python train.py --n_layer=11 --d_model=224 --n_head=4 --n_kv_head=4 --head_dim=64 --d_mlp=896 --vocab_size=1872 --activation="relu" --norm="layernorm" --norm_place="pre" --norm_eps=1e-06 --positions="learned" --qk_norm=false --attn_scale=0.125 --bias="all" --tie_embeddings=true --parallel_block=false --init="uniform" --init_std_qkv=0.0288 --init_std_o=0.0269 --init_std_up=0.0288 --init_std_down=0.0144 --optimizer="muon" --lr=0.00228 --lr_mult_qkv=0.5 --lr_mult_o=1.5 --lr_mult_down=2.0 --beta1=0.95 --lr_head=0.00444 --grad_clip=0.5 --warmup_steps=200 --schedule="cos" --final_lr_fraction=0.03 --batch_tokens=[8192, 16384, 24576] --seq_len=512 --doc_mask=true --train_tokens=152300000 --steps=9771 --dataset="wikipedia_en"
MLP neurons of a small language model. Each row is named by its layer, matrix (up: input weights) and neuron, and shows model dimensions 16-207. Each number is 128 + 24 x the weight over its row's rms, rounded and kept within 0 to 255. Numbers have three digits each.
Before each neuron's rows, "fires on" lists the tokens most often at its 100 highest values on Wikipedia text that the model never trained on; "fires after" lists the tokens most often just before its 100 highest values on Wikipedia text that the model never trained on.

fires on: "ad", "us", "at", "ous", "as", "or"
fires after: " re", " tr", " c", "r", " h", "re"
L7.up285:138105137134167134133133172125138110079142092129120123156126130125132129088161080169161089096117136133087099137108101111085140121129111147115141150117169092116176159106120079137153102137129138121155158107092114140128111122135129126115156127111140094146118134069151117121098128091182141118168137139102126100127126133118097130130113129115151152113118107067127154124147145109141138166123130115137120099178099119156129170130133158124133164154170128150110173148158159126118149185083145094108143150121177134162150121123129128155148125155119115124138081127114174152139122146097076098

fires on: "ed", " of", "ing", "icip", " to", "u"
fires after: " part", " join", " sign", " one", "m", " mov"
L7.up850:151167155144122112130132112116136120111125110126145119162127125132114081165138129165131141091157133133115141146164106114147152137130142127142156133116133137128114083149123146082122175149156150139210112119141143140125102145092158065165141100175123113061137156087160158114082128121105146083098156113141127096103180134120153123141112098128124116123111144147114137142162119127113131133136133114146106135079113098085101153138065150114120088141152127157139136112101128094125141164136091156097169127126139151122147100113138115157103117118151125141118148140156157122166155145090136123

fires on: "ar", "ad", "ill", "en", "all", "l"
fires after: " re", " r", " qu", "p", " app"
L5.up31:131135136132142094142100117145151099152132104136132114126157115136078111192125156136129103125069132113126133119128106107125123100137110134137135140118136108117135104098107144123154147101114126113158155157113112103121116132132124130133142141087144141137145150089113120155110131091109144106186103137179093148101067160122153140188132119115156134150130124172138117116108099135123140108123138159108139085133118140151093169116146149105101102148137130161161140105184125122154164126136129094136100117154133142109113108112159139122148134163136100102151101134058152122149111180150092134

fires on: "ood", "ill", "ief", "g", "inc", "D"
fires after: " G", " V", " Ch", "'", " Bel", " Al"
L6.up160:185117113141116147138109163139102118138116136139145111128157096116134063119136149146183131116141132106156118077141134138124104153117128175145135106124140157076147130142100129147118156139129131089162137117078113126126113105119117116132121123115129114163124104086139107118134135139144174134162109114132114143084117120116110087160132126160131076113119110101095088107157168126078124146102170125150170116160116099116164122077171132189119110096117104105141102152147097092105099118146136122079124147133187109141134106105141125138156128092132096085123170163141143118103136143168148107

fires on: "=", "is", " as", "les", "d", "in"
fires after: "ev", "ar", " known", "\n\n", " Ed", "ur"
L7.up79:138101155141141119128173206139123108116144125118086124092131140122091111092134128154138144155152114146110114175117131121130107131188124131128197129081093118068144126122120099122087117133130109097112153132130126139127136092134075110140101156126118098155155126140079075140099135144148113163136102119131152110140112116133125153152095120118157132141154119179148125101132138120121168159124124103146151121106089142137116181130093121132141097143146108161115135143144166109083136108110129079143104149111118165122151121155124123111130162127116132130100132123094102128127105134105091142

fires on: "im", ".", "oc", "amp"
fires after: " B", " D", " d", " F", " l"
L5.up305:152134145119092150097096168115128109166126167151119142104146137081175095112147137093099119108131116173115137099188152139138148155129164130082145129157124163111162104141097147096131144101164135127131110087177106138126106109123139119128143138136144116134108165084095145083158104128085168090149133183137144111106158155162108084180096091128149138146126106105125118116090137142113114125140115161124126128126116148097137116115160137107129135153131112118162113155090118095130159116099137148158117099095111138163110125092099136149126163118109065142122112167104160126090131154140135111

fires on: " |", " ", " D", " C", " c"
fires after: " |", " Team", " Year", " Party", " ", " •"
L5.up378:110140121101104144184091099136124090140135114113107116165124135068130109177129111114116142102137166118107115105094109108138112086148123132154129091135139164146124133134095137160125134131141125104154151130092092085128154097119148093115126139130135121137120175156123151113110083164114134109147107130124125143144125093149125098162139194189166134131106127124109078153162078171162099104146129116117125144146137157105146160100151180150116140129135147131126091116139156144132141131140101129154103122151100078147164161139190110089128102094129124090089114176142097113151065155143117156

fires on: "t", "g", "to", "x"
fires after: "ber", " Rober", "'", " Geor"
L7.up408:140125121120125147130139144120093108118111154122181091180131124093116143106174116102134126116121101132144106136159167124152143130144162152112114115101174182096098118138100123160156117107116132107134105102144070088151151116126123141150136165154148095107123108115115107106094095115079110135110117111124085136102142136117159127139108160103136102136124162119164090135162141150116084089194106106144111142130161120114151115142127150100106108145157134123139164106088078107123117109109165108124118148135132139147200095131109089124151122119125157119106123120155124089116140115128113116

fires on: "e", "r", "y", "and", "ad", "re"
fires after: " st", "st", " St", " dis", "$", " en"
L7.up808:122134135163095123098132137098129134124139143160180139102175133146095129097148100150072117095117125147127133148101119141123125128122164093166119118114135131153153135105146122170129155133106124125111115146098128081145129119117143132143166086138126148107105108144119117103145139117113074167116143114152143139117097089134119133127159151158144080116112125140144116143124114125154129040164128098142155103188153197135124107161135122117125120178116177161161129095147102155132124128116100087124151108131169139156080146134098161129104129092104176105081084120148116171144112158164132127

fires on: "20", "19", "U", "C", "A", "ab"
fires after: "20", " U", "T", "C", "A", " A"
L5.up707:096117116137122080111094130115105113160147128119093119127135107115124116117102113162113132136197123140173135116159103142150146114116167118134184168120156112128116137132114175135120126080150126135122145115161138111153093119107144112129154126104110139125160074138158130178118123130129161138110107151182117168115098161130138143103169161135168080095110140161129118122109137118096111113126153118125093125109132076117137109121149137100111111131141138166129161131089102095130146119109123098122148155117144133106121149122084125108170157165079117157163115147123141164142114127138104090

fires on: " the", " a", " ", " two", " his"
fires after: " and", " received"
L5.up101:123116127059157148140149132102141117155136132150165159145148114109106127126127099161117129118133100123133138107077081083145122104105129111159156093114118094116110106129136158148118128102148155085104110123132123104142122142105120098140090121158096148125106131139177125120114140108158148141170101118136132114128104139146123066138144097152076073171149130138199116121139181092150177108121102125144141136145086128137072149162126149127120133139127116154102150122119119114129126093135130123113129115136132123131120118109134137115108149082155138127151161113159146160110145148155138133

fires on: "ode", "ens", "-", ":", "T", "C"
fires after: " c", "C", "T", " U", "ode", "ens"
L2.up498:105073130113109113100101117123130082170142123135125133114204118111105109133115136118172119142113173105100107169105150110098137109141153109155118176160128103147162135107138131123137135105125137146128112121150132083132121116134081110086156115158130161156123104149112133147132125176147138100103094180116133163103105148163117154140155092128117092115129133116124130143128169118173141075109144165101120105101123116115132119130158116120112089104132132123099145124145084140159153125089147163117126140120167102095135154140142112151138128151077110145154159113128116137128113128118157107

fires on: "c", "ri", "he", "as", "anc", "us"
fires after: "c", "es", "re", " c", "oc", "ust"
L7.up272:093122133081126103082132136137139098137133122140123144141174142173125185086105131148146143098100121118150108102119108137133130138108121145131176139125132157172135119104119091117138109135096140123127092151147135138119123093139127149111152114138164115185140129135120100142105127122168119143120127140166132157130151104104144152176168142112120075079152112101109113130103182104160103138168106108121178147147132114152099141184090153095139129174125144156114137090173111124118123137100133106103173127113121093136086143136131084169134123130116129113185138108139149150125133147126121164

fires on: "le", "re", "e", "ran", "ric"
fires after: " b", " st", " ab", " dis", "b", " al"
L5.up150:062129130092132115125165088092126112114094160128157126117133142181125123109134101130097061118152125156144103144167109150157160155137169169118128111134132121146120155119100138175142097117125147118142148118115138120135117152082176083128135106094155107102122130152104138105118125125108145103142105152125129116109107121122093135104136122120128118160124124125122134165128117122090167095112149090131118129149126107135121165110126128086150117117157102083159136098130095146161129153135166073151136143094121157112161105172131181129180144137152168122112108152181137147117121120138148136

fires on: "ou", "ate", "am", "ast", "ar"
fires after: " D", " d", "D", " l"
L5.up68:145131095164102143160090104109128083088157148166140120092122168174126126142153083146125187109147114131126122155120172117176118132145165097119133158099139162117086120098113131133122127154146129113122110145122128157141131128129118049120157177142135148103139104103142162100132165114155177119151110095131115095113107112142127129131168074091107117109154095113107127106111125146107125149139092120147101157099130144126129132146185113106133122129126130166164134146129167098155146111087154153172117125121139143134137118165099126119127108141101121073080133157139087118078121129145100119

fires on: "re", "l", "oin", "e", "il", "ain"
fires after: " sp", " p", " cap", "P", " sc"
L5.up661:114106106132117117137170179119127138139106133108146143129135116121092130124132161152115109105118122070116129135158140135128123129170114155177140129115140158133129127105138146117108178087113195120111152132113123081149151129111130114122132116130107143143132098106080119142084140168105087098158097097124128123115131162096185156113121134172142144126167089106147103144139098081120125110118126095116144124134127178133156101105118146118111120123114137125159094084130123137135183100146128145131107099150145091156126156150109181117142102155162155117129146136125152109101138109144121123

fires on: "=", "-"
fires after: "\n\n", "\n", ")\n\n", " |\n\n"
L2.up367:106138133169116117152184134147112191133099163163142106114107141160132087111140147169127145141117135142125143126123157151110128120132127131139159137107100149121124155090105117122081149128146075108150156104146135116136142153111149119123150120100156150147109160124131099134111116142136121096102112109092132150111115117089173151123099134127121144156111123148119113116139137117159133124127097142107135137147115100137111115118121135131118126066135093097157098129148122123102131148103116126133114126147084140112086089117185094044194130102106146176115125134108104179095110121074148122

fires on: "re", "t", "d", "qu"
fires after: "ar", " And", " Rober", " Mar", " ag", "ber"
L5.up557:104103139135151138122079168113166119103162160135140076138101140120158176121148148107123117115128135104134135151149150136155147160130133129165152059107151163118134128125122101156145159137141104129126108144121094116163132113120117144142124165128104089145159136124072160190179119146115111087159167113120139136077092130101100090126168127116123093126110125081096136083152135134095136135123123146140135174138134126150107121116099120152122140188138123130118138107126128101141105091131080087118141157126131100098170152135143152118129122117112132111099159165101108103098129119149157111

fires on: "f", "ep", "it", "t", "ed", "en"
fires after: " De", " In", " Jos", " ed", "ol", " Phil"
L5.up820:130146141113145082141139141144111071132126090126106122145127143172121072141103148107136123130095149106118189109098145113101125083150129116149122148143098120156176146084120179136106130163146111061155126088121092145121102161117150149102102166121120139129125134118130136147164173135085144118141130085095134137125124159126094106126131119125129163154081124128073125145115101148085113103122159162143154149121076098166089140150109110109125114117170110127101114139108117077130150153115160160129125129121142138111147153157116161125142113128151123169139150168178108135094190146128123126

fires on: "ot", "ant", "am", "ith", "ent", "ast"
fires after: " d", " w", " v", " sh", " g", " l"
L5.up455:118122141152114131141096117097111134152112165169138096101134129087161133192178123142150132130133170121160138099119119143153160135138121133096124147148122160077149139099108100150140118183105128168122125135135092084099135122107136113128139162097110143145163115119180131110161116101125137124133090123146100111121116127147123142094112121117088149081125129078140130077170106109102183140152139098102126102110130152090130125161093134121151122131185114155165122148150086144135142144089158162136137098114099134175142080117148138147114136115136100129132112118143122097108143122102150114

fires on: "|", " |"
fires after: "\n", "===\n\n", " ", " Year", "==\n\n", "\n\n"
L2.up241:100136097152132138159087133107119076115159136124095116125132094104107135151134132116103121107074090116121100094084132117100116160146174146123127158147116131122143127079109134125112143098116122139155133102145120101130100109158164103149143134102129133122140196141132142109108134136123137103139113120127144126143111094153157091169185121111162119088129097128152148113141088147127074141143100151161149129096134160142119146145145119130148138130190143136137139131208137098102109146140154117110160124134168098113100126163167141127170110154129141180153142132133114126096134180112090152

fires on: "ic", "amp", "y", "og", "ie", "oc"
fires after: " d", " l", " Ch", " D", " O"
L5.up618:127140151127132152176119131123137099133121127179174140109075129134123130130147092146142126080124169152099125146148163148161116086110132137111153163129110160116119102151118127149135103147133111081163120106067123143117120116110148114111147134111208130075202161098112122103195099118114109087084151150136110115093136108142117095139172110154132134104147132155132156151104109132126122105132136121111083152114117112144150097120147144127091160120106104111166138154109102138107176150112118169091143124105127107146116113160122160184138122117088125108124119134147100131125136128101163113

fires on: "inc", "est", "or", "end", "ey"
fires after: " inv", " Pr", " Col", " pr", "l", "ib"
L5.up58:138195104157157096126102120138138177158135093161135135091124130080167098111149174159132150136082155118166164152115140158112088091129109155142162128123125134146116119135132149152147113117088134126104138093083123132103123081092144123121137100111149086099138155149112162140144131133150154096132146131131108124104094131067158141124128109139137112126126142149114143132107129158148179108105148127097111112115139132149111130080132144112099109129149117125121164129134131189105166145122111085111121153114115173101167118155161128097108135153066166148128138146149132102104136150154135088

fires on: " |", "istory", "\n", "-", " |\n", " F"
fires after: " |", "H", "\n", "-"
L6.up697:146085138108129132114145153098142138165156125052125114141134109132123119111148125140124126153105114097117116092104130121103133086126148120108166107156157158126120117157090148115084124123111155136155135123105077092151149130134156099153140109102118178141102078146120161106127161173086136094134151108147141156132134148097157142154143138129139142108160138157130105085142098117139164108114144121139119124146137127141144101146124143102151089072129118122151120097107113128134122137095130115130124162183141076139153137145112140099163134152130133145147153160131092174134117142085131124